Weights of a small GPT-style language model, trained from scratch on English Wikipedia.
Size: 11 layers, MLP 1728 SwiGLU, 90.4M parameters.
MLP neurons of a small language model. Each row is named by its layer, matrix (gate and up: input weights; down: output weights) and neuron, and shows model dimensions 96-191. Each number is 50 + 12 x the weight over its row's rms, rounded and kept within 0 to 99. A neuron's up and down rows have the sign that makes its largest values positive.
After each neuron's rows, "fires after" lists the tokens most often just before its 100 highest values on Wikipedia text that the model never trained on; "fires before" lists the tokens most often just after its 100 highest values on Wikipedia text that the model never trained on.

L3.gate1278:55 47 29 72 68 49 23 38 31 43 37 63 49 43 44 53 37 44 41 60 68 69 47 81 42 56 50 40 52 46 57 69 38 33 44 65 44 43 53 52 20 57 46 54 62 55 71 43 45 55 39 41 67 49 42 37 32 57 62 56 56 40 55 29 58 51 63 45 38 44 41 50 40 66 57 46 72 50 56 54 34 40 32 69 51 56 44 36 48 39 44 44 71 44 55 38
L3.up1278:34 33 43 42 49 53 74 59 22 38 51 58 60 56 62 57 57 41 51 39 49 36 42 31 35 35 58 54 54 49 54 75 84 38 62 32 63 58 57 54 42 55 59 51 49 40 27 62 48 56 64 60 70 45 45 26 47 63 53 68 43 80 59 47 43 39 43 55 67 48 49 52 48 32 45 62 15 50 30 50 62 36 47 45 49 33 57 66 47 65 48 69 53 57 64 54
L3.down1278:40 54 50 67 39 57 17 43 25 53 37 54 32 60 71 44 21 57 40 59 41 67 40 67 50 53 60 46 27 35 46 71 61 47 56 52 41 50 56 40 34 51 55 70 41 39 44 56 53 26 75 61 73 48 50 47 58 53 48 51 51 33 36 30 73 65 47 34 59 37 64 50 30 55 73 52 62 62 43 47 25 42 54 46 67 52 49 57 25 53 37 48 60 49 51 33
fires after: " "
fires before: " |", ".", ";", ","

L3.gate161:46 38 44 38 34 41 37 32 70 62 52 50 49 55 53 65 67 53 49 62 61 77 36 56 48 42 53 41 51 44 31 74 49 44 32 48 33 55 53 66 39 41 70 56 45 32 62 39 53 59 41 51 51 55 50 41 57 40 50 48 39 43 38 50 38 36 65 46 43 41 50 48 70 46 68 61 56 59 29 32 43 58 44 25 43 47 35 45 16 73 61 45 38 52 38 44
L3.up161:40 46 44 37 49 31 43 60 31 54 59 54 48 71 65 42 50 57 37 34 75 34 67 35 45 55 64 52 58 61 56 35 72 56 52 53 43 47 50 42 66 34 42 79 41 68 58 59 67 53 48 41 68 62 61 43 27 45 79 53 55 46 47 66 33 60 48 56 52 47 51 45 45 46 42 64 44 38 48 55 62 59 56 43 63 36 76 74 63 55 48 70 62 68 50 62
L3.down161:77 56 40 41 60 59 63 34 56 56 49 49 45 38 49 55 54 68 64 50 55 48 44 52 59 64 60 50 64 53 47 59 65 59 49 52 38 52 45 43 51 61 67 56 55 52 49 46 39 64 41 58 53 45 37 45 38 21 38 73 45 59 41 85 39 34 34 35 60 71 37 45 68 54 53 68 54 50 54 33 57 45 30 33 50 72 26 33 39 59 42 22 29 26 43 44
fires after: " ", "|"
fires before: " |", "."

L8.gate1110:37 46 39 33 66 52 44 49 48 69 71 53 31 56 57 36 58 40 59 70 29 51 51 27 70 58 50 30 52 49 43 53 62 41 36 14 73 72 50 44 60 70 47 37 44 47 46 33 61 54 49 38 66 51 48 43 55 58 54 60 47 65 43 50 54 51 46 54 48 38 32 65 52 48 41 55 38 46 57 57 56 58 65 54 58 57 54 52 34 48 40 52 45 56 50 32
L8.up1110:62 42 35 42 52 57 60 32 49 71 53 47 37 51 52 47 54 60 38 64 50 35 61 38 61 50 52 45 53 56 59 54 53 53 50 38 58 43 56 23 68 45 46 52 52 42 48 46 70 67 42 29 81 53 51 69 46 65 69 63 47 72 42 51 47 48 80 47 56 41 40 58 45 49 77 47 37 47 37 48 51 76 39 48 73 60 31 46 26 40 48 51 53 55 72 39
L8.down1110:36 72 47 50 32 56 38 53 60 28 43 43 27 42 24 40 46 47 39 31 43 35 46 51 43 47 57 69 54 28 44 38 38 22 38 47 65 63 43 41 52 56 58 53 52 52 53 53 47 41 49 51 62 33 52 47 66 34 55 55 17 58 45 75 51 47 50 56 65 37 48 60 43 63 31 48 42 39 68 69 61 67 43 47 37 46 68 42 26 49 51 45 64 60 47 44
fires after: "|", " |", "–", " ", " WD", "8"
fires before: "8", "9", "5", "19", "18", "15"

L2.gate669:42 40 32 74 63 66 46 47 61 47 52 48 86 41 70 56 48 49 37 54 46 44 64 65 52 56 61 48 44 62 43 39 61 51 47 49 52 49 70 27 29 53 69 58 65 55 36 52 65 52 46 46 37 60 49 71 44 48 51 46 34 42 51 67 67 34 39 71 31 47 31 47 56 49 55 46 53 55 42 52 45 60 51 65 50 51 18 33 38 54 45 27 56 47 47 34
L2.up669:39 50 54 54 36 54 45 53 57 36 62 47 55 50 34 40 48 63 48 39 72 48 63 32 53 51 49 36 43 61 36 51 51 42 71 56 49 70 67 81 46 47 49 46 49 62 68 64 50 54 46 60 46 60 64 44 30 60 43 49 47 73 39 57 54 56 63 44 57 51 64 43 29 39 32 59 51 54 34 41 60 44 28 65 45 36 54 52 66 47 63 43 64 32 62 62
L2.down669:17 77 67 58 48 64 88 46 60 64 49 47 56 49 70 34 55 42 47 61 40 48 41 63 73 37 49 54 33 50 29 53 70 50 72 57 69 24 39 54 61 68 59 66 33 48 56 27 71 54 65 36 41 64 61 50 52 69 61 56 27 55 47 40 72 49 36 72 45 37 31 37 73 31 46 58 64 41 62 33 55 67 54 54 46 63 27 57 45 50 42 43 66 74 40 53
fires after: "201", "202", "200", "199", "197"
fires before: ",", "."

L3.gate824:43 41 43 64 31 56 42 42 49 65 37 41 43 54 58 66 59 55 39 56 43 60 46 57 43 61 43 54 49 36 40 45 73 51 69 50 47 54 45 66 40 48 27 36 49 42 48 43 37 48 42 64 51 50 38 34 38 46 55 64 77 82 62 43 66 42 52 43 51 46 72 43 39 56 45 63 80 37 64 60 60 24 32 57 46 53 56 68 35 46 44 50 61 38 47 60
L3.up824:46 26 64 47 43 57 42 56 40 77 35 44 37 46 38 61 61 15 38 64 53 43 55 65 55 33 48 46 53 30 71 54 61 37 51 40 58 53 60 56 25 51 23 31 48 50 43 54 31 33 46 52 40 30 34 50 43 52 63 48 71 65 65 42 48 59 35 36 38 53 45 46 41 54 64 46 72 58 44 55 62 41 31 45 44 38 41 50 30 46 50 61 65 36 42 46
L3.down824:39 45 54 50 28 56 24 57 31 55 44 49 42 51 47 35 46 46 51 93 46 55 48 74 56 57 62 50 57 52 61 64 51 36 40 41 52 60 75 39 37 55 33 31 69 57 32 52 49 41 47 71 51 46 41 58 47 54 67 30 58 34 51 24 44 67 39 40 47 35 46 50 39 58 53 52 46 54 16 50 56 47 56 32 56 34 59 36 43 67 48 43 60 42 41 42
fires after: " "
fires before: " |", ";", " (", "th", " |\n", "."

L8.gate1604:32 56 69 19 38 51 47 50 46 72 61 53 47 58 51 39 53 73 41 59 66 63 32 34 47 53 68 56 46 56 58 56 49 53 50 32 50 59 57 55 62 57 51 39 52 73 56 48 32 70 64 36 35 59 57 55 52 53 73 62 16 30 66 48 40 37 56 50 32 49 43 75 60 52 49 52 38 45 62 66 63 55 64 61 80 49 44 34 26 51 59 32 33 42 60 37
L8.up1604:44 70 40 41 56 62 56 66 43 82 27 52 46 54 68 48 43 39 60 54 55 52 59 32 56 72 64 40 52 39 51 53 62 30 73 42 65 51 47 43 39 51 46 50 66 62 54 71 56 66 59 66 46 79 45 61 47 63 62 70 40 51 74 66 57 69 42 68 55 47 42 67 66 60 75 56 46 51 35 77 56 70 74 57 59 38 31 39 28 42 58 61 35 61 53 54
L8.down1604:44 56 49 32 34 36 53 66 50 19 46 53 35 47 50 54 51 47 54 56 58 54 57 56 43 66 39 41 59 56 66 40 58 63 31 43 50 58 58 46 57 53 50 36 74 41 52 51 27 45 77 51 66 48 60 61 36 73 54 66 33 52 64 32 55 23 58 51 81 61 57 42 56 36 69 37 52 53 58 53 58 53 40 68 46 54 63 48 44 52 59 39 73 65 66 62
fires after: "|", " ", " |", " WD", "8"
fires before: "9", "5", "19"

L3.gate600:48 35 28 38 47 42 42 38 70 53 67 57 55 49 57 26 48 30 54 47 47 51 53 33 62 41 34 39 49 29 56 42 28 48 41 56 33 36 35 67 84 48 63 64 62 57 17 54 66 48 52 43 34 57 35 57 64 33 32 24 47 61 49 49 65 34 52 51 55 65 41 61 40 41 51 65 56 58 52 46 57 49 72 41 43 64 70 40 54 26 39 55 36 40 76 30
L3.up600:56 48 52 43 43 49 52 29 66 50 38 42 38 67 62 39 59 47 54 47 61 65 52 47 34 46 41 43 56 54 52 54 38 49 46 53 40 48 41 38 58 48 50 49 43 62 45 57 68 38 62 45 35 60 52 60 42 61 39 31 40 61 50 42 83 59 43 49 33 64 25 42 30 31 56 40 50 51 33 37 45 55 62 34 55 39 55 44 40 64 60 57 32 45 56 26
L3.down600:54 53 75 38 67 56 54 53 40 37 23 51 39 49 55 64 65 50 52 41 66 41 55 49 59 55 71 59 48 64 55 57 69 38 58 41 53 56 44 43 51 56 30 44 53 54 58 63 41 59 38 44 46 52 77 33 15 54 60 55 40 37 50 37 47 58 40 47 38 34 70 44 56 49 56 43 50 49 38 33 60 65 64 62 67 37 40 37 44 77 57 50 61 62 36 55
fires after: "–"
fires before: " |", ";", " |\n", ")\n", ","

L3.gate832:52 52 35 43 42 81 58 44 53 30 42 65 50 56 59 43 56 62 40 53 63 51 51 46 73 58 25 35 51 55 46 53 79 51 46 60 45 44 62 49 41 63 39 64 53 36 58 63 42 66 61 51 45 51 50 56 29 46 47 59 49 49 76 61 56 57 52 78 52 40 54 63 53 53 55 65 59 59 50 70 40 49 48 50 57 54 49 41 36 48 47 57 57 43 44 50
L3.up832:38 38 52 58 15 54 62 57 34 51 64 54 59 41 63 35 41 44 35 46 66 47 78 26 60 34 49 50 69 63 40 63 57 24 55 56 61 35 40 42 58 20 47 33 39 57 25 33 40 29 41 43 38 45 51 44 41 49 55 37 46 35 53 42 40 45 32 37 43 55 55 34 46 55 57 40 74 56 62 39 45 36 47 61 50 33 51 37 63 76 35 44 38 58 40 45
L3.down832:42 73 50 49 52 61 53 35 52 39 43 72 43 63 41 66 68 55 42 40 44 52 57 57 44 37 20 68 50 51 46 74 69 13 65 46 60 59 42 48 39 58 58 58 45 53 29 69 44 50 59 56 61 51 54 44 30 46 62 45 46 47 59 41 45 40 62 48 47 50 59 18 52 65 63 64 50 61 49 43 52 37 44 56 58 61 19 31 69 45 35 50 50 47 44 56
fires after: " ", " |", ";"
fires before: " |", "0", ";", "1", "2"

L3.gate9:63 34 32 52 44 50 28 57 45 38 60 62 58 37 52 51 62 49 40 44 60 42 43 69 46 32 51 54 38 37 46 63 63 61 39 56 54 53 50 46 25 43 48 44 44 40 54 62 25 49 54 53 38 48 44 48 61 48 73 57 72 51 50 44 42 45 76 54 42 78 49 51 65 15 41 71 69 62 47 68 32 54 37 37 51 58 48 52 67 51 32 65 65 48 40 50
L3.up9:35 44 55 66 55 38 62 44 51 71 55 47 47 54 45 67 54 43 48 60 51 61 49 59 48 33 54 77 69 60 67 60 32 24 75 59 46 30 56 60 70 62 54 59 31 55 41 47 40 28 43 52 62 52 52 57 49 56 48 51 47 54 72 57 44 55 42 72 47 24 49 48 40 76 47 53 28 49 52 53 66 44 68 39 68 40 57 38 25 56 44 71 37 53 43 54
L3.down9:51 40 43 52 53 65 29 65 67 33 58 53 46 39 31 36 44 50 58 54 56 60 61 64 56 67 60 57 62 54 48 57 54 60 37 47 66 67 55 47 51 34 43 54 64 40 58 38 36 39 49 52 33 38 61 33 42 30 80 39 44 40 60 38 48 30 42 45 29 53 54 40 55 46 70 53 56 35 44 58 21 65 49 37 59 46 51 64 43 60 37 57 66 45 48 49
fires after: " ", " ("
fires before: " |", ".", ";", "th", " |\n"

L8.gate585:64 57 46 32 54 67 60 32 36 75 58 56 58 70 31 44 51 59 33 39 50 62 46 51 58 37 69 37 54 59 71 37 60 59 29 64 48 68 44 49 58 49 34 57 28 42 46 56 57 59 56 42 64 51 46 62 49 74 42 49 64 62 47 46 56 40 41 49 68 57 59 55 63 51 56 32 32 35 43 52 39 68 61 46 62 78 81 61 59 35 51 68 54 79 60 43
L8.up585:35 64 46 18 61 50 52 27 48 53 52 50 40 41 25 30 71 55 46 66 41 53 35 37 63 50 46 32 76 46 68 46 73 51 30 42 52 58 42 26 62 47 37 38 32 50 46 71 54 73 58 50 62 59 55 40 81 67 46 42 38 44 60 66 58 58 59 69 69 46 40 54 42 56 48 38 34 51 36 57 47 65 57 55 64 72 75 63 53 58 51 51 47 42 50 40
L8.down585:49 38 61 58 51 57 50 41 63 43 55 50 66 31 22 56 53 59 36 37 72 53 39 36 50 32 43 42 75 58 45 57 34 45 50 45 48 48 33 46 36 49 59 30 79 40 67 47 51 46 59 51 28 48 52 46 56 46 64 58 45 42 44 61 55 56 70 47 55 51 35 35 41 47 65 63 68 53 52 75 63 53 74 45 67 34 44 37 45 44 52 55 55 23 51 33
fires after: "|", " |", " ", " WD", "–"
fires before: "8", "7", " |", "14", "6"